config.toml
grad_clip = 1.0
decay_shape = "linear"
seq_len = 384
train_tokens = 330500000
MLP neurons of a small language model. Each row is named by its layer, matrix (down: output weights) and neuron, and shows model dimensions 48-303. Each number is 128 + 32 x the weight over its row's rms, rounded and kept within 0 to 255. Numbers have three digits each.
After each neuron's rows, "raises" lists the tokens whose logits its output raises most directly, leaving later layers aside.

L6.down730:136136171092105105087123134163121122107145156136049085153105159138134168120158098078099126101153118170119067149094153063140119137110126115182126126086149157160131118137174156124143089173091112156117144102126081156101112114144060131085134149137143106151086123118124171115099196083117123154151152163108117080178195084126063164164139098132152181154095110138176099075156157120130137114151167102131144090115138162154132146052088104136158097103147107119112097117138126095149103085148073072116078127124178142150184086157143097117099126166133187140155053127163105160072131177158160118124133152093125095044126115146134048159134101139117150160149196111182136127146150140176159151128114100129145152154182134181073093126164165056136127101152154122172113097172127120176157144169175
raises: "uk", "ev", "iv", "insk", "ets"

L3.down887:119187097128101178129133104064180119131090145107097125126126158100138122139137168134124097175147115115129084035163126071152185122093112148176170065075126109135123178117142109103078121162160035140094181133098129152137142082146096158144073174182122140122142135143120094142109125153121097160184099116115149185081137129143051190093159106127030190099110142138143087127102157123137114148114179147152079095167106092137163126057204101139116082179077123137149145091137126094178149161123121130177155085126095131173112157141085197173069150134116128128160155188157142105109145124099108097109156096117107166108111127068124122118118126147134168132130094174181126170154151085117110181119124120126130118135068170093171127126152099111121119128161164126109150164150099148159137085037157
raises: " their", " its", " his", " the", " others"

L3.down446:082096102081173141116159131090074136131139123113165162184123144122199209086121105144098151123173197163192165175100133188135058161138100127072058137058081169122136134155086148106136117133046155164144192104132149137077159097070079129124144071130156098132108092180168165153132112127180113119129171084110142124228071118142101091161119142153144109141159112211113109123121149135166114186120072087106153155146138083124097129067181139112127181142097065141137128181123083115098084065123100135119114110103156084078113120116121136137142121149159125127120125119072115093110177128103135123114116126143126148065107142116149119096119167087164124149131093095108065072142111141146114186100083133117145107176145179149115170134110101155135162138105166136088134107121159086131128161181133
raises: " she", " he", ".,", "ever", "\n"

L6.down652:116107098111128144070108138091133157145077141120117127143170112115121159197124092149110143044184154143122174141102128142140147150117098097135141169161123120074138147113144095128143096127147151157118113181145098111047128054168146131099151152125150095145133153077104115128108116102102113171107117096146106150052091158127062125121181181182113174113101128105138145149127122112100162119127119120156085094098119158171133135199181078130113141094124211125094128129142108168072104060177147122182134168132140138116114184112107148086150129156184130147137154138121120137050141185132058117131082169041079120142163125128080142196162157067133144114165131156128048071124124175064162093111109137123106145076136140198094139154065144108158130118106120152102105087172079159114173154227149
raises: " it", " him", " them", " the", " its"

L2.down1127:087102126135138154085140174136198149066095200146086098121115176180139164178106123135117109113127093145155150171125097059167095143139119094103150100062109136148117166137104125102120142128142124142147094176131150170110059175123166149125152107109115158155145160110125108132122082079135112172131190109081127096170170141148122130155099145120154147110131111130139155095058165151138094143150200132131128108147142138168077118163113130091127114102108095135101151108116073203141102094184098154136118111098101109080118092136076081129078136145174138118100095097124171174092133105145135158137094192156164010091044102104107165093137160119125144167120109132116101151078131091130093140188202117159157099098104127132106104097115081195118159095146166151169170141112138145121112111101184
raises: "inch", "oubles", "im", "ung", "ings"

L6.down792:161113144111089086199145127107137163112155188137082100093132102136130119129128166111148117134101096132137099095033153157140158156137174108102150171104126127136159112150148118154142091169125132133066165148093105101117081170157112149152167185129083093150073165133105157105172148161107102163089088157145117170116110084173161191050120054091127150150107123080195138125142141099148087114130143130176170122113093127146112073137134061128110107163191095130133135155091136084125128140118132115099078177066084165135123150119137108153098139032184134159132150144136112076118067028099165117086157112120145199126112102142135131081107158174185160124126130125145142124131122129183099161160157114192161159099167167119085139124123109166141172110078120134128138194144131157149198077163136
raises: "ible", "ored", "ited", "ibility", "itions"

L6.down776:128150124115125100114069137171121176149118120072134172100103198167117047119112116184157107035164155136124111145107166146127148133170113152175171099110096131101149125180124147136097121127134139135147143164181133118139108008185166189140157146189105159166129123125154095118086117132112104126114084146141147143113068095163115146083089202112102145133106131125110103160097097078183178163135130132149124106087116084155091119135128130099070123148176091099104117160096122175166036129161160146124115150111150182122140165123109155086117109136151137105129176099159107096114145129197128148118100165173108109181091186121111145170112119125148100084120148094076100094133141075151138164170057105093137114175143139114149121123140145098133061129059123166131083111115102090129137145191128
raises: " he", " she", " they", " his", "He"

L6.down365:181103090116117107132089108108094117152116092112151132134130187107097091158158094135105073106127125106182162146188127102152180158139097118159127155128141160163169075139097161095074138124069091072117181200139107127103167097077158155168121161141145100145146143105078174109072126184170085158048098157128168183154107167092111145115133157143108152162109079190134101157095099120121120071114193090175129101120112145096089166151146122096115158140155100111114162145101149135140186164134194110130195073135159123113147185194125134088139135161170135101084124147167069105157085089102109143061105118148080140143145095092138141166086108106101090157130147153119116134141137089154177131157125171102154112120179135144180075131097078094063135130146144166152162093125051189153132124163154
raises: " his", " Succeeded", " to", " Preceded", "nam"